python train.py --n_head=2 --n_kv_head=2 --init_std_down=0.00339 --weight_decay=0.2 --schedule="wsd" --decay_shape="linear" --final_lr_fraction=0.0
MLP neurons of a small language model. Each row is named by its layer, matrix (gate and up: input weights) and neuron, and shows model dimensions 128-255. Each number is 500 + 50 x the weight over its row's rms, rounded and kept within 0 to 999. Numbers have three digits each. A neuron's up and down rows have the sign that makes its largest values positive.
A block is one neuron, or neurons of one layer that tend to fire together. After each block is what it responds to, as a language model described it from the Wikipedia text at the highest values.

L15.gate113:512453531572463551490560493391548428524453487551437443489509437474545519530479565501465516439591506568575565441545472469529404565499521534490499472585506466525499440558405505553434461483497467471486542509607635560570466431439544534471554463490487434470484569421441529530545408520559450550481493515512499498473558431464526476435495506540552435467462514394526501632411479586570522577519
L15.up113:480519492503523402491562581468465393578513442536435507510525557465459475527449496473538460546412470521430507543506522454552566490456465463519532588499495553436614428492590443396616460567531540530513506535449493524473543496527466431528566402576537465502442493577497442508466410428580461447505556548458542565570443456540471503473461566549466522612521443534417464539518457589510469489513
L15.gate433:487515389556593571569570506471471468470421518464437583547451573533529491545530567458514518480524537487419443475478509573445532590443542469474579515545490479524527474486482460550543517462501523481470562438512558544456489539564508481518550491558466472484525491581452629530504536528514538360456477468563538561443460467569550498521540580459468465492450513505459555494478453453557561433586
L15.up433:585600498559511543421616334485428513541417531546523482548534442598513444465461422469443408473551366478534443528494538516449430422541575561464515469528512548469464540371473471473491431474436489517530577494521531482590540425422494535578504475555517534544442407504471468487476449475552539394530584546523571533415445444479553534419580512451441497547501486514435566504519537539459602495489
L15.gate853:517585470536387554491391531497366521445423510524512509539455495498551503581426530486514483483526535411560506518531488478446502510415553547568469397491506502511532515549586473590485472495446494379587513614548419520435560493498476455580536485410499531423466478556574544549442450437494484441533531561525536504479425506471502405446429494612403450425547401429543517531468485515523416523466
L15.up853:425551541581440470518574493387499407550538545547455556498451546426533560491612502576424479541524490600485468467493576564515498454472403477471521481489442472597442468430457469432568539533540465499548570487609504541512478529513513477572383437542437476493416501544521557386470502509498522472430504497550516426520521469529548520440495456543576474419498462534576517535502481561509541428527
L15.gate1103:458655555559442555576499558430471549523507438537461501545574384522520528478573539477567415535506522535584468397461582439553508502449530444439563480579499520576435485508409523483506426474471364425551466560476544563537527507451558490558580479463544447459603488541483467513487440503538503509592563488419583449452500430473535443525540534450543471480407610467511519529491443543454415582524
L15.up1103:504475425435529572456547456506503363410398412553428503438445548527534482430549456512494551527450522521465446470485400541408509446450551409505563447567475563555473448470505412596447539492556527517600533540518533588451457450527535523482484446521436475563521431569546498535439480478510584516446501459444434462415515481495628458504535566463536500585511463506420618524420410396484525465526
Digits inside numbers

L8.gate0:514511497466473525407451514525474445529517494481483486554486431450456520461449362555589545533489491543527461498464492547533466537534585550506428468592499434544393590474472497539539440558450449550459537541517525642474550441495410489525497481402554533561404515581539569528506497495489449491535460556556514510462514564493470467485588532478514496540523492495518567564453483403579481526512
L8.up0:478458571508508449507647421527529437482479539514535518498480505488539599502503452523532599463386523574478501490511418492410522500551471515515566479497564505500569460382492525587522449484494499460540519498461366461569550509466564487405464464565483586426482503523491610497553429466520406471461508474530542581440556526484530411535460430592454560576465596447465453608541484486438524539471
Digits inside long numbers

L18.gate362:499559457573444433458497500519429565485577529458469480388568582478509576514547422543510517552519496449456435545497451436483590476550519489522547527476442553534597537446535493503454556562596479479461488493519519455492507558431490524574520484502545475452534491448559421482474412430494501491494549547534546503495511486537548467459537444542471538505485545551540506572417498559497527423485
L18.up362:424624519486390580479459547577418484525528499500577530487538418478518522505566564474534478473452436473447420558467501546433454470451545499520471496468517444513447486538463542526492521486538487472504454512542548522467487479434488502500419440502598398460508520525498510466506536499495497445455553495537538491541445488549444540564561494459460555540466488406594530487415418553541553431498
L18.gate548:471483476551559541501510565606459496601490391441483596447516503505574472517430469530548531447509524633474554454570444380492478462510549466496411502462479457460434506462562483530452485496487526502503388528596459459509506552502536505490508521560499508427507446571475478554506493576516471535475644494441460500417529539539526504641479560503480524477545452472523459568432467514554467496472
L18.up548:554459540555506530465521451553496486483507593572456525511464412500539570437580449395550424557450511594546477416497521489525471579563541505511481527470543441525469433502511520484459415553578435406516511520608484550547535507459487401496498591530485466448500477519490472531428543429555418434558517453539524617543392484555516429502476567456541496555603541512472517524445476449551526504523
L18.gate614:512443443573504519537471530505427482597540440519547447570510564528538444431536563513515481589562559475565505431511508565536499381446468465517467619480451455432487565447505476522476447421574457467443524519536507587492503589442515477443438494491486468488526559525493394472533478514602522550572507462430587500581555563548420449511487484498345531464569486520483477467488424590528477487479
L18.up614:498444589542466447562541499419445550460433489460453448480539430512502477422424427466562459527432455454589450421505432465426436559509453504459436535514481425550503501370484473569472509519517531387464507598523490488500574587510447557515493566480515461440504486443491541431527476387519439441501494501479559558409440515492502422526526542568477497474540566523550532495430545509417508546472
L18.gate1180:447538573542442504525467631504508505462408485468476510517509517474473488418471439429513371466529525426586323406477470499513483500539543544497536508416505419495612447447440535546476421504431571464572545449526461508464461420521488537514564495488528461554497499467470482546457492559555490492637509596492481479460536532440589469459486476584543569509519513499511512584435420492474451448539
L18.up1180:520604487429476522542436544505397469419479386475457562535601540553487456482523461531518520484562608516485345500511490477515381611563474532466598513547522539472457467519519574497450468557453496464506470530507547509439567565397422451456451472472569534526597546539477455443502427489513512441515606554521488546414541450465512497585421504526493454460499564440453576455392489549559421534502
Digits in table cells

L15.gate876:527547544511469492543457529518450523576462463495553549626491519460542530512491647438541443478571503552510492601463473443535419573507471515447516633518447416531552505489482569551462526512512468445483517603540529453436576479454376528507386560447497455495511559400456438469491489422464441511487568642436593551440529559545515544532443539507533475486523478504488538451456428432544441499500
L15.up876:478519454462553462551526446493443393581543568566520509480556558515517547487454396520567603454555563560499537528601462470492537532411425435422552479519487484474480542388421449471397518587518523507461565465476495389495514521494426532452486524506470543490462574450515492509410521407467550456519470485518577509488421481510480534601540472492495520477575500437497512528597500528484499396580
L15.gate888:489553512531432498415447474467468563573470565541512525470487487532590533479412525449572538516472434645573549443555615591512424520500503484445472501455514495469437543489542451474436392581463481459517526493511549597497538535517455504556438462449537519477515471549544477480457498536502488496504521592467558490507560496373525455518470429455505476574476473451460491569533476440538586494522
L15.up888:511433549459483542632463456463463540551540506465522498557550533491430513459420492458476462568526474431440578548451451535526511584438530585422573475524373474434508429521540481501431506490508460478525439455552569522504574562447412528528482579488475537426380532503515483479535473494582480607497465545480485519444492468464528537473550473615444436474531566425502505507529439501542456621546
L15.gate1144:554472494585483586483462501567503539519559435441516497533503580497475509445577455426464465448567513454559471481513489509458369538461514537503479509485513506609459499467491498526399394450491532520473462584565466544313425535478550489569500594500533481565501525589426509578481577420527462491409453482513573404513536546518438529478503519520525583556463523488471538506480468512451505476507
L15.up1144:577502474501514525479559420573595415536447448528518523534514551459556541483502504537388496523498530507506539581465480399626493463489484471498474558551489468478495523516548522478485457545494496529519436503485563514560555501552483466511582422395488475495439537579595534459493489580431520469476558501572461574507599511628488538426431521378438493470577551536399485543472484469428542485437
L15.gate1216:495462549529537474477522451573465484518509522495469534504483509487515460487442458479548535564461513577478482499567446526463520489444571482478472487472521530505512480405583457495434494479465578491533525535491572553385532456446409534472410526468536458495672517555514443521511567375549469454615438515573516461516427572533491503474447558433564551467426531547545448530464494483530511457562
L15.up1216:498450449419498534502626454377573510448517458502459448434544495517489495539550441523503483553502500555562499569471458497530413510473535484464469440501487472515597490421537446439531486471429494541535590597368496468472534499481490481485478517523535581504496546513582472564557473459446546489532568502455416533484533600495540425456386516446454587550487481521561499539556574491458511481483
Number-initial digits

L8.gate730:478533474457427452440462473491444482459457405436489497488601490433463578493427448414506497442445555561548513488496526501442393417494556542565485524485507562575528501498432574546454480506436536536472544576474548494560529534488601629475492463526418556498493568475435532512531426423541413539608573601412463460488514605570534522548445490498461504419467472486558472522450439468534503521513
L8.up730:539563458450518516541510456578535495599478497415474492530506441497591510449499458487516546584450517541496531556427449491517580494556451429481502574511450543435528526515522430500438524636492558458405549549464542575482528512513566540445550447480423550533536437561581468434386517548538454436494518630462476486510483472528431542548581568471450455492448528506540456515582521448500491567489
Digits in table cells

L18.gate79:502465428488590437452434539434463504476499459501496502491540523566511456456452521352490434448543494531589464549434427437455520432450572581504485514512518568516529473550498421493489595487494556509483487482468514476487562518546489520533511525556559520511628537487598420553522500596478402454450579464609475575591531551450532485546522433491495470418553490461511457517525420434591428510479
L18.up79:454436591489515517543412441609493564490589594542476526611525420447488534556528544441498523430596459462446502572455550486459591520531570443552505535451479495592475558524448464475423542586570472522579464580480539526521502508501531512450417533559519542444524417519450520562472584470440546522562560438508490493420466460412564528579429422573500503479565410449550547499518457468436459495555
L18.gate873:519508447408528472548476503560467512432462518457507436459381467463516435580462446454463458503519557462462494569481406462496526496509592488481627576361443553468447495488599503467519508550517558440495522551515493572447552458437526475501465461397509538548509483473482460470417525548455409516589503477451622502476497588493492482588579491519416464486621550505473512611521466482501594496514
L18.up873:535498557539481487474423479560482453522561482409537518586529460616485467518503551483473498507572490564496523513593513494495461448583527489540544537469453529532531521513543466501407548598516543544500541534560504487500550603512524465435508475446411438449476478433468461554501549471569446432572646582559552483452580451452431481458571487459460603555482464577489514492440528519509484563524
L18.gate947:542554470452444507461457404487486494550522446449434487490519436512536522451446523553466483589484568527483483520495540424443544466537593508539569606519518406553503471467458550554486588470431576465515540520559472466470468472448515389450569438556519481502508410551484458383505516492512534575507566555537507543527545478476502505526455454492404519446519527458541506555438453565427498455521
L18.up947:491451487497566421483559581428518497432593536523565485573496539571454600469494435543475484488619438547544460408471638483442568497540415532578498536554503449549468606516514504489442495532475484421485525491488486555514608618577442478566529531560519468508530471535484563504548477526439522436527478492503449556502561540481448467553509519522461554487461518462498553522510572562452492483490
L18.gate1075:497548575437473465478411469507434447488434580495549411552412478531512477476420430490514413547497528486564500500483542469491490448520544552592513501507470466466509540537446546487439501535509507512399530483530422542450569519501536397436432513469438522538525447505582488473460470462571466505482479488553604508512513487537489429512581421551411472509503487417437508478569435500490541487600
L18.up1075:446580552390522479546440454518437536557556546472516368508503424570525529519437528421514423604460478491557505539593490544470425416506481507543494567482522536487524486456439515524545462504602474449501389532528509461494578456490542518517506471417499534498552479523532541494533529537550415531476603498512560502526508481476488544551459485493391534493528456464418540494512544581475497446557
Table cell ends

L18.gate315:463427514623478434468446486484558450471581497533487473446459556442534444587460471586493458452456504465621532570491456543569431443506475454456542503515473469474519528524526455476538488470549560478521508532452503532469564562506474413482483498508582491529469476566436472585430611376516482419464549551436534522435415523485445529537461541480539501507447432453476487536518519486556526463527
L18.up315:523491436529525564556505430468522415544511406440460509583479554604490471524428429466576501526501466391484416583476530555603522523513468520534476552552502618478415404444504461525524455458497545461446574530517560417420469525566512574487453506497451566467462497509440510455474541497428521421445443515561560494538474549385440530517400460517495497482485531500477474463573458486504570538488
L18.gate665:537460510520535422548499510472520549578521451447470493457411446426539511438560577509436528463420531428471520513459456480533424518421500512497539478519504520538471494526498582445475470574565475539522458473515517474553480558469503451555546482459434425462488410544418545497475463492484509496601503567432573483473604457491476501395525434495494501490558450550461412599495527537491565468486
L18.up665:518488546523450538562545479601467496567541497398388484500404536460532545505485534522530519463531572546476506470538444420527458476531458497481479583593544562499499479487523535398474433543518493486568577558533588494464529505402544546488543441614558539432473468533489480458504441533468430510540470557405506588506538499450513518492524549529476483510535514470527432574484506494499527485523
L18.gate717:455458482426446483521501492458491444616581442507490497480444578516514425490457456467496477500483506459481545513512406445470520545472511542491454539488525545557528488507573554465490474507441422495544628416559481501553519446446587548535521524527552485488471480469447549511515514528509456515518423564521479373584473489487571471477478449563399554470363450532474423534436461515615419390513
L18.up717:505425574485587461507475462555513476532557529520440572467508442412497475464449565516555525509446493547467474413457530486527554447534451528476518485660515437442409549493485432529511474510488524411508476447501460485472516507526509504517538464567536526385496480479510567546433519382647484518525479502470442459507525550492562435512497532449467575532511549554524518546434523524537387561480
L18.gate1130:515512475476511577498397485444492514495515453460403430561512518587535489541489498470586487570572493464615513533560463461443474529601571573544567544501511422520442448552587467538529475437513447447559529516464481498494498510555612496536485433478518512449448530519496539566541560502568560467456515560573589485516495546540451549436506421496496476509516508417537482607532586550581479525458
L18.up1130:422626498434517529479402488494505520502478486500491553459531512571470489462427552587507447429446547462500576613442542512473548527507556537520494571480476510486495465566469469475600490413506541453597530533490504480455462432477476557548470555437482574459568528460418614485496453498500578395501426548539595523517484365534513477471482581467547545563487377569502486456552450421452474494474
Numeric-context token pieces

L8.gate373:549478456460470528531470518448477466472463423567561462478506452475566534446484477522521444447549459447586483433504525496447520540508498549494507504521435552476469643446541583429532574460466555577476514468510462443445510520596444554527554419483473445472491454456510507427534455448546460456499477500592505525469506583552459441528552491413485500505453506461406430590531400559479514490442
L8.up373:512539486444514462547515504506577606478504570518576531439484459572533449456565523517576466463443445457481502428511551571565397468447528449452532544546456536554504571453497503532560393518492521582556543383499488434503516527596497467438447447421463411514496489506526579456521577455559533474471602441412491446550461585635516517598479564452481592504556562464400392484605415598419486477447
Mid-word name fragments

L15.gate641:487572560446443546490517429496434478426519482531412544519560525517533505568519544514560481482540557527515464458509560552505495507510462535576582460501487519422575427542451472567448450459433537493475553519469549479499507564517507489448433475523498418522528444542501500443604535502482523496495551547448504435411497578410460458559527563604540573473415510513431498496464443481569472544473
L15.up641:419508526535513484558463506404497440392479523471571535491445505423445483485585560452542517509438433421514573460424539485382534520541505541514531578529478525482532489442444491479481584536512571607566529506511613469484584520487461530460487613544451523535574559495522607512523546430471540503537542525483458460442531553615511480520485501414441533441496472415430430492621523380483510530550
L15.gate1084:574540485535451574592529552466546551475427430493468473483525536532479512591497556496434441451461434392483441528505483483487486526459490559554551559426446533409524474499480512567514455547490519465550555518552536468494479560492481593447426539548459433457516472530455492606535548541510528449416524529546539505569575625537525481540485573445530496540409590552448458523484428491491522559519
L15.up1084:427478532436408593573469454430519465462510541578452550404463454551464547532527500558484467431490432501513561491518459469401485490499538538620497400462517511533575505466538545502530519456526490480546587563418498456446471523510573490397457495462467479500550502453443518509486555456451574538490510491555370525539475541526499533553538510403566484503420493483569462491502503578389526636477
L15.gate1246:532586495511473539461420518507496469458491544453399507432401389492496565488515474498537397506560635474529468465443502453515520584580520524568506475584469479431495547460443545514528512517452460494510559507447450538494510493463485446584510488484524545419467398560481452425445525471455540620629591549487480466597444580487511463575540520516518531500524547456472459455484495567494489453443
L15.up1246:544510567469511468527422485463501468472530531498460469544550508452385474477529484586498518492456563501542526613531393588467520459468527492497556509501467505458483466454481601495391528565473480483467598526472539549485473521526530472544475443519489475540527508504484423547621433430571421406495482430525441470450476560503530483461432517492505661538470501443511543417582534504429520473573
L15.gate1340:546526611491472440524514464500544493547399520558522423499520509487499398501504578383530414459529557505524494539518442444423472573493559467521536596482501561530453471529521544562493446467529514498438484572563492479512496486503579506508512454605493457493477551395535489460557541486569462602573415503439454445535494492505586588522509393302529484463443433513500464481551482492459414486474
L15.up1340:536541468538484512530576490457500472361493443472497490522546484497490372494513468516424544512515520447560537494590611453475532467433444526538557437493525584415471498471497542512412536519491540552481488463471564526503525562641539445458516418449500542535442475538490555525583512522416567526463490553488458488491476563462563513514590584477616532575452466535481525483439570512506571428481
Inside proper nouns

L15.gate400:542477461485439436544502504442477568472443465483465477422518506548469400443472425442441466540463528544501430577477426445526496455439549597439478557420602541515544409445498510526432597517498472439453479571597540516524487497432610484496599546536442486594483476493577496548491528529386487517541494552478579446583427505553528543593521497521457569434432431469462493509479554448567526549533
L15.up400:459531449530532594431462425557504490519525524496365602538492540500357523575514431485480568513562572536534617562579480486544570373514563511537464529531478472541517429480554568498561452483533572553443493510484546485510501403472562495500545548518531513437496459450498454438535495484487516475500503532505516441510562437508534466556642472512513597473401521570522550491523428380443494546465
L15.gate661:531427514434454544504483452556497442421485439487533520582523440407420497542556436545460489508526488489464495482529508501470451480448521419480564530479438516452501445382477453554526457535550445576432461411474492520574558517523482451554448498477494551438403561506572605470453465533476470591470494522522504452432558564418611539490568542517545495495534469535446461540463420503604547535606
L15.up661:424478489431401489483470477560519571613454489523540478478504509531474495479518425521458440506448499564567533486468490604470558571488515487555430443454553562519593450444582572509406611507547541428556439518530395578469478496465421493554428506515460488376521512465558495500537602527408446477506465449537537489501533464516581439455503503542525398419546540421505500535533545521529461491531
L15.gate1106:485420536399421460474479548428478557471457496512408509461482544489503572512525372434501563516610583449549525513570466451545518524480580552515486495527520443503551491488480506478362477568492491510446541521543414576455487452562560457498502460501439410491578553444568532528488511443425549442557583502429454428474590574513451510552477465480500574540456578530441528609439495467497493499524
L15.up1106:475531439493532451489468522457500579426478445479487529560508436500489543543507451497489565482459550422471555483435536556454500453432401544569474498429509487517519448524497513595444525452474587556495507480523476522563547430533481454522550484412531472562476527468479592436432449456573481490476441406448475522541445528563592470543542560539519599473553547531585559496571409548536541479560
L15.gate1273:524501449558492534543456558567447499495517514486537515430462459549420523488522468495493478476520619471587501559526415545457542418542480468519437557587543472512559562585581528563454493462445398580535529437524471449513573556515434511465591519485514476489493515388510605463538425427497471516530470537520530520580517389473502496496521531462380545410532550523495541554386472446487502466518
L15.up1273:515465543432519577530475564598490634551454562414485491489446339446490552559421562491508517529401444525485502524445586544412515454508541482531537411499486554493542480444482520466501575435553431478469494550493558453533542456459466426496530458506491511524489398431504419502471540601574504572563511538486453505537507448421600468540482518537540513580504456401565445548456478454486479508503
Table cell digits

L8.gate263:576475469493505472482497437459481542489505469500488450424495563415484486575511518465551459478424479443407612494431432504519466536482540478487488519422541466439361536623463441459471484499531547406461541591515456540507468480470495543539498501509552532443556572509452527556440417517583490501456548505506547475503504452484515527467515403520430484536570460550556451495531527430558522432597
L8.up263:512465525548476596489564461514572523536543553518452425497423558559542531455475468407453549506468544503585530484581531573524433435537484565538573532540468452587515551526538426438464558502487561474500442476561489474463440469493517516462494573521463471474479570544583495429562538457475466533497479458462559459595586426593553575529430487617576554545537491525464463501527508554419528510434
Digits in table numbers

L18.gate35:611546454465451560459450442419480494491463431500512463496515481578477449545497441519467445414489528523454395506526572499494417524480507453487483454558422439494520560423487506557523422419523529535459552520459603538467449470473493470548515627460532467469472474456497553507399530419467499469489415516552486489530534490487482549582583524421494511501412472462452554446484494577539474550418
L18.up35:569458446474545512458599509510500543421453520473526409402465466447513524558479583535501587463536469484428506523573484486374406545545552437532480424414453589384525508397411569432540529570510419570489462415508563476520510512485409519507515525425476457580550429474451511553547499491507586519460472491488577476518522502435440582470532596493548551570429443546440469442498480522472444535473
L18.gate314:550526490478489593563559441440538450465428543479388458416474511574555460519426389526572469562552458386507525482521564464509562502537498453557488419598452528519492452516598494463568455478503442489506591451472551515475525458427525455521544564426480449467521511518476453441511482428426392511443429469446560543528581513442552532476512494489507450524585410421480589461556425539482510499456
L18.up314:511560482466452499514502536475422531444467504435465505470572518491461517568450461530498401437579483487554423538535515475510480523457531468534453503400503506483492505567512600433516487519378451550571445502486579554480587529467429556559524453479485529576529516498547486503565522409438503449561536574378554500392463414560534465549427525568561560518451470461456509450550530431452395568580
L18.gate413:535534420542591532510508550619419409505511494481435512592524463535557511414479550467527437461453553451582502493520495548437515584526492560495486528535548390505497547494522443504477570515486465447520526478608461459532538506453510516472603457467517503549493483439584448442437530491451469548524550580436553551501481624488466475567506474530496406448556505423453555466582525541445465589559
L18.up413:516499381563578538489573572505463470488439514561549556583525497453586516453508488511571481452394434523523493583559635475445475469526500539516497583535505552474512519514494506534475446532405473536418546491625456502488503469429511469454551485491535578565578478424507593481483546468448503445486629569515587557528458446487531634572509553511481516535548478538488518456637511577506492536488
L18.gate957:519529502435416445547495409562395407478456423505615482509533461449417516467549421499533460519545469462502434550448441480478442469542536484503520494455425439498424506522441561514521446532490587499439578475537586587409555499462572481591441592495498455463456419515537519523496479504473558466470460465462548518468518492413435493474508426508459496478528597514480462521516407577466405511543
L18.up957:476506444472520494491479484467417556466431523539532493546451523613555481456548437459602499422509525521368585537431490504458543511477548553546617555437555568480591488527522492428490529487464562532532527467447466495438475549512519459515450525487436480548505448418515488492414558412477528481494575517526483526553606527489520535479463553497523403541443529460546511561538477462521550497484
Mid-word continuation pieces